From a checkpoint of a small transformer trained on Wikipedia.
Size: width 256, 6 heads of 64, vocabulary 8192.
Architecture: tied embeddings, capped logits.
Training: 868M tokens, 6624 steps.
MLP neurons of a small language model. Each row is named by its layer, matrix (gate and up: input weights) and neuron, and shows model dimensions 128-255. Each number is 500 + 40 x the weight over its row's rms, rounded and kept within 0 to 999. Numbers have three digits each. A neuron's up and down rows have the sign that makes its largest values positive.
A block is one neuron, or neurons of one layer that tend to fire together. After each block is what it responds to, as a language model described it from the Wikipedia text at the highest values.

L4.gate11:542511487437446500457579473502529485494520492501477470565424474501448491510501493514478501529439517507477518581541463463412550496534495521507478489461496427585525473448548523518555537496504506477553514507525504485458471456458479446543480532489521526513497447511443485462485583432451553592486596455513380500461517512513559490475484515464539496494499473459518490527560457477491454446460
L4.up11:508506519466499520439463459506528486445536490500528496518521474472459518522435423440479467524459467555524541473502503486514483504558526543536499519539490459461526498527504464492543471387473463499507508464457548479489444472469484447498484491468553513535477524512578517501489459503478458443417474512467534466538517543534477497418446530455508476442548525489521532452527492472505564455501
L4.gate66:454537460508514555509497483467512500431487454459526510507528491465496504494500524604522477494555484446521556511529475443577472483544479518486448469573461505520441461524450526529498455606542500489550485502478527562554491545531448576538508453458538514471488514528468451439509487444551484527513506522386573463466539473476476486494543516440506518521544480488553535520528449517464509587468
L4.up66:539491498576423578447501535452507507514493474531488542537554509520511599529509537505479514531603558505531489483502430410447588497443535509517482468504523514485462559499562464500596515531439526525502482535523454483463462516503489491487502505561488532508507471498569515475427490526517502488539472541504464516438512479495500546510483511539489433426514394538546566461458497487488494464504
L4.gate113:475486530464537507462444421540487416497506415548514473417487593502501538503533476479482496510448508483514486537476442487464466530519485513448497492459499486520610533469463479509520518483529474499467499483570493480468501477592531484455513567539551470525462470446405435485526486523550509525555504480528547541510506541482475574473533511498558551483453519468443483502553512531549530542498
L4.up113:564469484574473469456548541527509521500484478459510487485522482471441502552510361448488526413540500508510528529432546479474497463488503513519499523580530550516517551523500510441501473410505506528507461476496459487440510473521494499486458589461512514475485480487453526509490520532509438446535425523506509531429448457531503480581485534416508520460590473433472529513563463495569496489538
L4.gate122:375437444499505543528548478456542531524498510466519520527526520531484555497455526515585509395488490519496489584556468468477466547402509513552536514500464451488509529465543512503501526544521466467527495512523495580529443475542511431487484492437514510493517423455489549412582503506457557500481494500483539556491498472520517462470517492448519536517526453451556506518516528469588487459504
L4.up122:538430504515556506530501478534470550509441484532518423480458507486395518422477484601513487451461466550513583513488453489530493427514474539548507483508448500539482411460481430501490462519434418476543485480525495454515503457501486489485525540487472447516533511515445461497549546548523543543449529454493520498496510538468475500412476489392515497486523458507480477496487536529523475457480
L4.gate128:569535427511482473528538460494495444560441473511489540512507512487502514563521475515489471480456600529456482410509548456513505468511467531495425455565517499477510471534532511457458453508493453483458490497496512537483480568440462424461499402532533464475559531493496552481434469505494446560451480419531558512506533571457510417517461472541519468414519499505500566578473534527463500517499
L4.up128:499514502440448460525475437493543508446541418460444447557574498513463519493549504488483479442529501542538502543523566531453525587511507564394492492507535522573503461517553538535462452545434480462431432490488505523461479562513440458498435485505443543446454578444449442435506516487405547512525453472475441502465443559472498501525456499453535518474515526405526552513523480533503491517542
L4.gate135:505438484501479525511538494419502452467499534477564485550527480531474531510536525497498545423510475497467494498509490501489575426412517487543494525457519536464562463515480492502575504517490529488482530467465515468453519548481564439483566539556494462541543475566438513514476527483485566471521526508441522551500517479589595474519552435477517470462451536470453489561440480479499522494525
L4.up135:497464486479545596492518560474553534451473472520498481481489460538478564513489516531468528469540442445537466478509506521545530560539477476483524523474488450531546442575520509474480504505421622554591522460533477504579520470432459514556475506467554513539497526537517489424543415527419562502531550509488450477497552540489479514500469459488455544502415546450593500536472502605522507450475
L4.gate231:520429553474461519497507561482450561535496509555508498476500536509553495459439533521420398449595508483534494452472542529441493495448515485461524458459533535480476542504584532447591470560452511487513564609547498488492496488573556442500510495489580525436551489468463485435503467551511500450535458510553484490489528589445513504476530523444536451487527504470513483466498472521571514485573
L4.up231:535526534563511517485561478507526490513462466543558585541549487535473515455541556427541485474531468492498488466476505491482475544558531441513481508528462464531542562420534482497494508513538501496530449505590524569541523474488537520492488502556428559534544468574490461553513529506471495522517493474534515446495567541487444468487532511466535492418459586494477555503494465515493478518407
L4.gate318:468479528463457524457510499507450498555561516480567544472517455499438502499524468505524456536508554509453470487511527489561563442485464494523476526522539569515560453554525497512544489490491540534503558492511417528478466515507468470488462463471480524570507484482473441444492555501496520485555506479525516450534508551453473447505569553464505519533495451504494551544500537436484455528457
L4.up318:476433536496541470448457430517409569539479467501469477481522450466452504399556520527506486503518511569576503504527490521461560478497577528424467524480544468522575425548534525545447531473537536525500526519514474541475421529440511485467451418512505469530499386506469524487523498468472516518512474517505438569490499547476504483492437498533488476521479508516453496421513522431512408460503
L4.gate364:482477574494534570505485430449494485472533499514460502427495598551534521479541493481458487530513438478524516499465519474547588481465555499568559468500460528499505475528505500467527497464463486474469529499552469506397545469488542455479439441488400505492533586466526484479519483515485510435508509528466522520470609537430465522487501452472532439538533508441425492517497453576525476532490
L4.up364:471529507459481486520487452535519601474485442532497542537488521488454458498552531515487544569527535507471528539429585473473465479481526478468482552525499462504465546490543519524451507463480536486534516498520516483548484540419591535499451484544503524446496464478522551527457495508483483504523487440458540512490484504489529574520415517595546503521484455515442471520542456545530502498503
L4.gate420:473484438463480499465534501447413487514526465479481495531475503466472513417478501502552431473461556537491568468429508531522559426487494511540526520545449449445573473498399503472512478513507419494520473432428419560538528512549510482446484442536500484522486505530519438526498500494539468431485574442512536518467469549486484508518570499473532546433478471495492459543391452536524490473477
L4.up420:475439524556510448513522518558391550528433510476492435437510439553482513458424514568508531465546495481484515478484466495488507483505490509506502473504493518464564453436467524525462503482530471488513562479478512420527438589522457517445423464516468434530479564504457492495554493529504496463464556544474520479525490516439541562467485476459473522478550523526524615487463510487480520439456
L4.gate564:503520580447453476515478493567535565505538442465520521513482602426469493528541420534499526563469503464457526467481487466535490487509493540585460503472505467514540524416569517535425453487480517435547496546504482499536501533501510522521505438527533533446512510480464529501496487500493513523478513486499432472453522587440538486476491525497578502438488444474564448559474500491443504508453
L4.up564:522482513469455529506501476510480496494464469450503528483391492466427460445448476422486517550441388481523434524501495475549516514511460524531524567493468430515531507511540443564493573468578559512545513448514461472476470443504478520522474466496483481518479457505572559475571474433533506509533580491555512500496421478526492466518455526434521534493503454574472546550454457531559554550504
L4.gate581:531511490575473458488541469459535458449440528507522483523550552392483463437462507498509557472533574479520431454477539498470551504548444573476546555527494467554535503487502508480446512485496555443476522503555502532422565518498416462481485464483572508443494487422495500461476501462455456525484458545513512472520526543515535468528420516512426516437434478465429532546482558512474510497483
L4.up581:498525494474542513483567493506454495466464475542514525536499527522441565464526421535512552491507529468501508551578511549465488491476512417515550484490574538410460510485464490553577551608513477508509511461496554501540483493537539446469433498459504464502452465533499493538466441458516393460552495477522473467554484496457525565515516578440498476561515414486444503466506516501533526533434
L4.gate618:475397499534478504462424452546461519460517457498501473490519540538472476471559551592589527457445535482502468501468463391509496469574574545520537458483465543512434522477504502530532531502526484473463458494534421491440597427541492522426497521511506450470460491517503468487512474557481542500520540567554467442474505547574518494464498481496474504616472542453506504511523526526602498497450
L4.up618:481527528513489475518479498470581519431473528525510499496460523466539498486479570521525466454517462502452449460587458394572485454475531541546485464574475455494501473488482483532551449482503439449590511567506487546507469525474475462456502468456537514431580509550472563547589491456511493456553562504481454511534509502529542500487426514469514552434527533523516440524546552475488464524470
L4.gate753:535541503415477529522511473521486541463496573388514540577498602475495494501510490522438473519503537505554503434454521481524502453464451629543499453467443513485531501516528501499489494510446452476468526501476495530522524527490461517561443493455542482513494485522448572442476502539472491514501508476516530533455482509500537522493389562458461564491491411469484565529504491494544446501534
L4.up753:530489551478534455461571519498543499485452491531576541523478529548479557509504476496516513537475523460513521499578574494471504488549524467548465533475545491494462464419569406609480500597477526456536496500561461532534494490555469489498497456551489495457494427516578445488451499506479521491435469464477510532508421445495467591508483500501580430450494440455539421481439525513523509464494
L4.gate755:526485498538501577464569439509458454486519505432493481367502504454523545509478524469511561492488491440485511539536535481531542527534479464469513526508566541487481494484434481515468471500455486469554561469595554485520520496537533456471446513474521423528516507540516495501555571504424496500513551481487416465416463544422571471475498483463516489524519546531501414577498515476509380477454
L4.up755:510453482425513537436464445482518504535493470494417401485546529553486420490500534572515521521549443488481572556538464464534439446515517552465490551450500526526523495624484578492502543514509449527514444472490423477475558477506459452533469477523535511542480485572509441482517482512509521532495487450431503535443521452505473513504442557510503478511561500477502540518415597459494553480516
L4.gate944:492466525426514472451536517496525526488455474524461594470479442457511446564527535507526513453507482528475489493523451479556500438458419551519573482612554526529558568418470474397511572515505503526535554455628455487563516518542544449486427396544465478533524498557444537457549489466514521541479480516523492402411581453511507540491448470496518507434535463477532504429446530509508487471483
L4.up944:528482520462459478474532481501485461451536485478418485497560490464457527516530522598485496461488520469434518582499443510514453429498504511563504468507558540481457445489483526519500452494506472450524446460518454525488509485544483443457436513505490533428509524479576470417495473502463482487495457578549481569469464451483495574454559490539545573521495493477521426521446414531498590528504
Responds to: Year number prefix. First three digits of a four-digit year like 199, 200, 198, 164, usually after in, during or an opening bracket, as in in 1996 or during 1998–2003.

L3.gate202:467449489518416585394539503515532517514540410461495489462530491496513524496539496461538484489469469495442523526520483514493522455540452500532535514558540407479523489487449514473486542546452507484544529511492515559567518469507464553471496451503456493464520585442536484517527457505514530454496452502425492481492464501488535493455477512518427566548509463501510542565457513464530531464542
L3.up202:524492527460439446469475407501507501515552470505472510481482501580513490475561506485495488500528551535448475545486513464501510560556458482464416505490487494477559491482478493511467462525495499486488470482518562564537563491494463462438549477472523458429496580503533474573476477490486541484498498497483556475461482500441492517432465484501445561513531505480545582479498465447487547474491
L3.gate314:528470505542498527487525503462489508519517487484481479462472517475551416505528517535432476479492542591409439518535511502452519503556483462491442493497474441553498417474478447466513518497455482472534491492482527479465511451467508431535582544505512453472465468485504468458448516562466501443495535517441477536479416454480473451452492544517537539485466514528457535558511564504524498546483
L3.up314:540485464585459520481561543422505512467503474490501546468518520515504511411491449501566501507412515559466469505458510480461536541502525509520519496486470456413559517510539555515494537553578550500544538461530519497484464473443466470555506499486489507498520511443479518457597446566454447499398550533473503475520507455503539466510420523435496542452427394531559531518484511514513548504523
L3.gate335:436454437586516458504484501409480474470458435500476491455520479490446548494511523488524462447564527474542507582516505469499527473487563483478497532487512539551619467506423563471465564495528482540545498524517530559455473499419450466467455554496552508489474520493536532509560509478481499522474507514542517534434461554498451568588415488505489546486502493566451456524492447442577419526510
L3.up335:480465463481528509539509524563489571502470484490511563467448467510478514429536410492501555571502511478479476514467512505532495547524485510446524481489496491507515451514541480472550529488431528520514496459512529560496460479493481488479405516548532518462480417528547530467547479556477475488508571468509479494442535535516506509440536487505513525524412473514538488467559549561426571465453
L3.gate374:564490503490470527456484412576540516527520533552537474492523478511509566547402486531505561473486588546555499525487508441525501526450558475538523474519586543532540484498475568479426495540509499479561474493490506533521516505538483405485486484524509512528526483546441534469481495555523497527449514504458482497481485547483516512432398553494467490524514528438525475528484502513529502470498
L3.up374:526472501511527515508523501377496576460534474464478467457563481534452516490481561571504431515544553503527490557544509560501496418560541595544529471558468448538527473426458433507475539579474469476415541473575497543503436494403524430483540502511507504456499512511473461467498456548530486521510504520539553519490488569466506470507465485484455505492502526512501508479490490506513503432551
Responds to: Year-prefix tokens. Three-digit opening piece of a 20th/21st-century year, such as 199, 198, 201, mostly in lists, tables and date ranges after a dash, pipe or parenthesis.

L4.gate149:526543477513567498509531581485485420533445419516456517499464588480529471516538506420478444562559444524522498454502460458502444449517503552477556443496491533482599481505510492578451474526529500564540508485500478480433459512527570453411510501435477582470424531502496502453508526536430547476508516419502578469481513402588467533548456483460502505525457505460450475470462508507453556493552
L4.up149:447487480550489528398483521525547551405472498566463516506433479514417466499490510496535465494463443548430500496547553595510560499475529492499496507523484491521484507378477447484484517491500528453512536493570569521455486475502479566539543510455484567498456541578506528529493511477452462534486449527501484483604493466514401480432505551507520488564517543431513469441543497499468471446500
L4.gate271:444536509542524564493569504508521495615505469501544541562502456539500537490473558460550489553535491499555501465518476553409479514509427467522519442478521590457484571490489482525562474546490469546471495480510495486510495537581563530509528514570455433494568535485501523503547570545441537535488453469495469560529492476498550514519470531463526443523574446436457457597502518495512526541548
L4.up271:502438522478520496461489484538539539518412465585552490503411514540528483456552529493550578480434471610418467517548499543473501555434546578499486509552445583476522550512532485507516546498549530525507519491521526488452487478502524424557438518468454473523567522579507587585528466513521481411543471505464509510516479410546470555508477520487486421514498456488426529507521476488465494529493
L4.gate314:463550472529459554462553477527447545502445495517504487546553529497510462475449556503434521459529524503552491498518490425507549544504483526496426476540507432539478551533480418511448474519554514564458479453621518460501463499461437447559477456485465521560437557528506501517531526465526475480514550476526583510546467525487520506556457560446545546463470410493490523538515477523488511486451
L4.up314:502550502547485411446511489549486435536491547422469478492513495476543558528480488536483535490436539534491507490537407455543506507520493531438550501479511487564503567460543471503506489489474481518512532469557458481523551509507514461488540461457598446467494561484548540476491508541433515561452502488473419453543477436583456535515454442451496474508451521539467534549474485520550477499551
L4.gate341:494466422453521517494480513537460499513458501530432493497471431497460553494477552418476510538471475545460592516504575533513476522455496525527566534549510575545494473497462472504466528474542404510455478546453570542549451524526458473448536533427514430464533534461551551533541495510495425488426510571437432506527458507518533523517469490543511461547592511534539428561510443522510503475521
L4.up341:463501539548543498499516485533487567475467522477430593522455432513456461494516525419544465591509496550480579489528493511419518412446572488533549471581504526482442522483461453519538561459514524564476452514544483440472456521520579461472489490491505506504496487475436514492511433529489588555478445500567493472495450460494527533492610489494501539590498499548526472468520533471517482525532
L4.gate405:528521510509515472415458518476538603502435465478448470446436492483518550439495468542498465422453517504505480486522504524510520503459477531479493538479522465498529501496555559434464580530591482522489496520449503476520480470470484504545541545522485552438510531509468540453445502636567518448492498541474499507510419452537511523492506509497503504496462551462519581483478550499440539522543
L4.up405:515449462434536487481521487496484466479484506496459507619534527530482472498496515541492438446470488501515463469503465491495562493557528488527493500476531472462465519491478371463506487512508538517532392461479483454446407546459543484573490494517531536563463583543514537514524463493471520491473507532507472513518570422563522496487456497536566497540468522528516452534513492450551507474416
L4.gate506:475429549483391481439525506487524478485527444473555529571526470402484548543528536525432468512422472514479518523532544479494460461459508454570485479551482528444444515557439533493455501457590565510522516489542552487553452561524507533456498514495503496495502511553552543484480533490430495509498427501472494395518398531462559444515517535549478518534484517521498490484486448536453438529539
L4.up506:507483465538495504457512528604478564476513481495522533543463540518496498482535564439537556513510539487459500459507498464464531582438471490465461562530501516463604553452515485478514549492540512500520507543550527462546488536452482502468569569500472523502565561517520521525499447496463530509502504543564523424513513428509495512470525507546489455486432435567483531558485506471421564508471
L4.gate535:449516589542464497509516463531499529520477521545473485544472505521520517539529491424465533499435468518477492478524505479444484459615405432434583431469480474492503474483436535587500508560490469493475472523483567483461530576519574530543510497432532479514555509550482579558483526496373511519511438577483484481549405505588487522536494503532472522558465529486510509489550543495503488493577
L4.up535:583450547512503561461576520438547477510489543517516448534493511465555439544516411555510499447476532508497434461448516540505545466580543471562477526497455460497482532564519565423542521557518514520511478506514539557457504531546493385533533557480486623477538525471529460494512481554521504553460553483542477464518531478554543483526520493530475550524523542479501525629442499442497462430497
L4.gate568:536540437562441580453474542558519453511532414528502490546512544487510540542532491563521518530472506512490526506491554490547469400525488506478490459483481435482439497502494463511446504598523453550448435585492480530493519566497578453504496425507484466489504559541550475450476527487470506543522482544437543496525399509518545516474517488510515531538430545462466486474459484412550525476525
L4.up568:475514496541526464514463477530543529590519480543517550546472479490477496463417478530443537493523466567450449494578505511486519476474508487474475545581458459501444589453500469499456474363502479580544468477449479479500481432530541480494522457535478570543452505531467445546546521515519429455491412553463440472454493452533417570465526575487517451527469498517483453518422502488438504507483
L4.gate594:531428497510484466472388487501505488558507511513507460508441499491516444454504527487435473518517547520480503420488549409532535453548471591478529478513480552522532457502471487583500503510477501531512546505516532454532526569541499499519508501486527550508493550505511409432431428482494531520501547571469508588538490460568521518511500455467490555525501556542543524476463478539554545490491
L4.up594:547523477449420501428523581502490496499501541464473525523527502519526505515596567497416491477507537421483491502464526479513483508465449555488555506465455522465487425506474520469493487478500478467471511513548507501422486531516406540501519524466505473540443502544521511465480499521592508528497492504492499520460506461478537480540494468410475499512607474463485508497517418589521510529521
L4.gate599:444490483547489477468489523442514476543488514572500489545464412490498461442490522553477510429439486478507499572466556547539525433579524508472466526514488466505518398511432518476454495526456551538530463444448482541443617531517481541419505541453529531484505498575523459520469496468510535500533419400520502528539497469514485519488526535455453448522536519483517514510488483454513549547545
L4.up599:478518477558559538497488464471449529478508571477506531495525526553557561469522486540415524573483536494549462416489547462509521466518504509511436536499498411551458514435463535586407493437518556526489546481468471478502515485498544508472456460544462501511553483518547520490455513556433533471442510516579476520495461474530421462544485545479459500536483477536437516472542522513519473473517
L4.gate671:535611492518556526490526441453482512508464521506508568548500560452583586565478443531582446502533477567487519487602498588450454552468525492533533491584486466480505519493418508444521459505501511569561562507546532532466538484502502457470475552471478482445451525413457511447470458444466498564576455522494493474591423432514512503488520494504460480538447511483513448518461467519574476562557
L4.up671:460538507556455512499547530495557482430545536523462503551529492545549481481468516472507562460427503483473453489545474501483579572550481466544501456517537527524499534533551449459459554466545545467552496485536449503496539503490527482509565535535464486462495502594458444493547499443487513492570472470531486506526523454567465571538488552490530423510491444547549553530505533445442489460539
L4.gate776:557491573466520480470514468522564428522473514505520518523495527451529452473481515459515491518493412420539472479534447547550584459505537518495403510437547490445458524459474507525456595444572523513558457523490463453557531519467533483538563529463535557520539444494506515549451514460446502436532500485512531489485556469501480471493542471503542458520512568445456575504530499495479540519558
L4.up776:466534468451559471470518537590508462403432535519542484539443527499500458511531524480508507469587507472493526523541502523492532486493539487489561525507512527493561506450521483475544483583490512476491568541535446525476441507512569528518542499515560488446405458537545496523523481475487444450454535445512455508534420533471536536549498468481546506406473507524443508517481471494522505523529
L4.gate875:453464511495468523532486598489473552530558486515483487452533468488523517491445525506531427511525526542548432513453495492544512490518470485523522472510500501559430429467404513495450513457594534518511447563484417532542489530522508482486447514461447487469440522464475558449510523503554450522479447494532504465467517488533474547565575501466469520455495527494531557542457494496555534430494
L4.up875:562568515512580451427484530490494578442540546426423481560507465467468412524602477538529579498376474529469545505519409459540479497508488496507508502458539525506467511503425547531504543432457459459501484542492439488467498491486547508505518494479557566468487438498486439523510486443520475508531490572526481514493428491517483535523463471484464539500535531538503505529533504496564462503505
L4.gate926:495524552547509506564497484462500500483554490520566521587494590527454567485545503521562454455427486557480373530552497500440497523508483523509411499486502466465509529514572522538465501567538431526562495527505423528518565428559569507489519512521484512455494547531591501483482506539507512507486467562444505538542463495569491475444502472474433512496448475473401543520456532596500551566501
L4.up926:418539528447484439516460483525490488504458517462450556515466510437437489523419455567501505517489523509509529533521531475517608484405520572548483564465602495493460519510486539498568494505481469524526498444536513590509508503494505375554456559478485514530552535497514474465501551486534509495495519567522571513472475420564470518471474484467520485561510510516485531479530468573483429517506
L4.gate1008:473531482531533518473401532414477506497503482498469443483521466491474466491577521442469422481523533553515461486455500467491474444565438556503468465446456550508512523528438508485526525492545414559464536563453494514558493503487442536494556472455580491436559457466465563577555493469441496496483489537534507546520511578529484510465516505456515556522456479518458529504548550528481492465471
L4.up1008:528442558552476512451481425530535486521499459527549491513480577456507430534492494565504534431535504465499531436494545522484506480523563547468482545599557488442512495475451442551498480412512438499508504502497469495515520479488529451422545527500421524569518526566448483503484441555425465488519540403476562464442457504452465531552482490510448490416486553488420522540504522549399529506528
L4.gate1014:473533412572474454513459518446507444520450517470583508495489513557523426515477441438375429563527454579533477442476514453466535443486470539525462510514473563497492507513429496469458463463502469539489492499499535437471535480520499515519463529505500525498534483449477517479508608597484501526540522466491509489566452502484424492530451481520498448501517509571479549548494537530516536530552
L4.up1014:537486515532549537455538541471589472521513475607526545503454447542522432511518524497576470444545483535527510484499472528500463542551512473485559476509411506516487529481405493501573447423493531550512460514513510530483574559512505475552569547536592499499521415496489440448498493493446508557418487465474544505485485464523527544559555442520536516457491569532514480464511484491518532517468
Responds to: Pre-verb adverbs and auxiliaries. Adverbs, auxiliaries and subject pronouns placed just before a main verb or participle, such as easily, initially, also, have, he.

L2.gate933:544444452468453456434489529449448539461497537553451505505569487436490459390470506438507523582449485537509459506575497499474463482511518510516518543447515540487483457527475551487524498553540540572430570473578433481520531510501515568480490529518464532549519508518479480500537516492456453508492487509434473473490519467520488501517415375484440550542499509522494489520446484462480531525513
L2.up933:598557504474476451463501510484531491500417545427572535555469490474428530489475533465483453523553505504496533487463453500519517518574424571411513490492483566506473499458429497509530551531503518518485502479470457521460509486458573537496504473505490506508550506497533513457499575513506531555483430530458491447514486483496429491600480535490519541525508563488513486498538473557482525516529
Responds to: Pre-verb adverbs after subjects. Adverbs right after a sentence subject and before the main verb, e.g. eventually, officially, subsequently, simply; also weaker on name-internal commas, hyphens and -s.

L3.gate5:458498517476581416531512495503512476565436556502532524533469555481501438463465456512480429475519513575532482459576432487581494479503501501452524522456571539473482444500446490516488457519503452416388459493533554478574552443506503496546462525474500505474491571558488522475506468502436505503468452531586460474435498517438445542474523503533518484512447561414496563499563499533489548520471
L3.up5:420511506493510478452562495454489541523539511519550551502479498556469528534465510451447529489514508534502480460552445425471533551497468465478443546499480550427460527477503533450524584474496517527449560505472457543508463547516441524499497454502489509529565506465506516535525465495577471531475493527476477479509534546585509438408542577561499471557494523500497504501477508437479450463442
L3.gate8:449467496465497442462486518471524491549482504468535443580454514488529517491445529505466435462481473515465488469536445515514471436513487535418539535550503503528498534509454486489434477528497459548547496616524557452506552483534533458457558482441483449563516478538505504521468502529526529529481556569496436569451527461560550496495520435480503440542521575547513492514493558438465469417558
L3.up8:436553458553489405491467517468468482525512491468519513547498526478522538493532523506454405512485482518505446569481543508455485421516489546564468467483527531503515504538422513468494507472483552489533521480472445430419466537575600518480510470475501460433526503483503499457464487428547489490507517499510523554510566472543505493495548483487509542526636525571462536546562467513503480498501
L3.gate434:461544482593515477455483498560497463521506522574523402542472484468519567573529516522504497511496452542468469473517477587556458407542450475535451546458511580458479435514503472459527474471484474537521497508443527543450483483507460457494487612479550469467428442484521517514470500510498484475475462498480502507583454428470470489473555457523478518483494517531535492491471546535471575508541
L3.up434:545526437502524488470507507512528502520469527485495467496530505571545535539448530475432514428508519527490464425458486457464554421550479484534467494476516458369478497593492496516515531480489568577435503533515514478480523535513537476541521494537458507492530542424515463528430429483541427501512428467478540612459520426549459530507474428439464570536509517566449540560502512480491516493488
L3.gate908:488503453552520495488504516503573450526525459477485566505520469546482503499541545533432481436430489513511481428567505460484554471482526532464486495507500568451431470522503472524467491469476486493524454582523487517535492526464466528525479598461523510468526518494551512535512494552467497532510465480496452602463518500394506557528485542479445555563481480494449483535592547531516428473540
L3.up908:578472521473553450420551499529512530468500518449450542512551481468490472372497509458455510464536536497446453393489543484505518419536480519496469493472515424477532528510459433481476580455532460532459559468481446513523471486500543488497543518432518542463619516472512486528493520491542454552417499547421507457484445463479534511500523520429503440529529488564542571530431396453579488487484
Responds to: Pre-verb adverbs. Adverbs and auxiliaries just before a main verb, after the subject, in biographical prose, such as also, subsequently, initially, first, was.

L2.gate919:538509562487553464560540539548503542501439534529467514482513482417443519428519479549515526469517543424497511479515463538498538513462537500474532483481509534552534475447529590488502561446509533510498556514523526519454523464482514520508451563501466451465551454475476548519455476486435479520549533516442524445467473560502531538503487466562514488476531523481471498509521471472451515463461
L2.up919:430427533464477510517509566452488496463518448549489567535532512514530482471446498493568481456532494478581523492478579533575525478560500495510469524482529428560484494481500509519573519472471505565487492477575516483515555537481505484486545447492526471513484531458505468485430467511580483463479516443496501481568504406522497547512505445474519471485560501513494561510559494496512528541401
Responds to: Year-prefix digit tokens. The leading three-digit piece of a year after "in" or a date comma (199, 200, 196), plus decimal points in score tables and places after "in".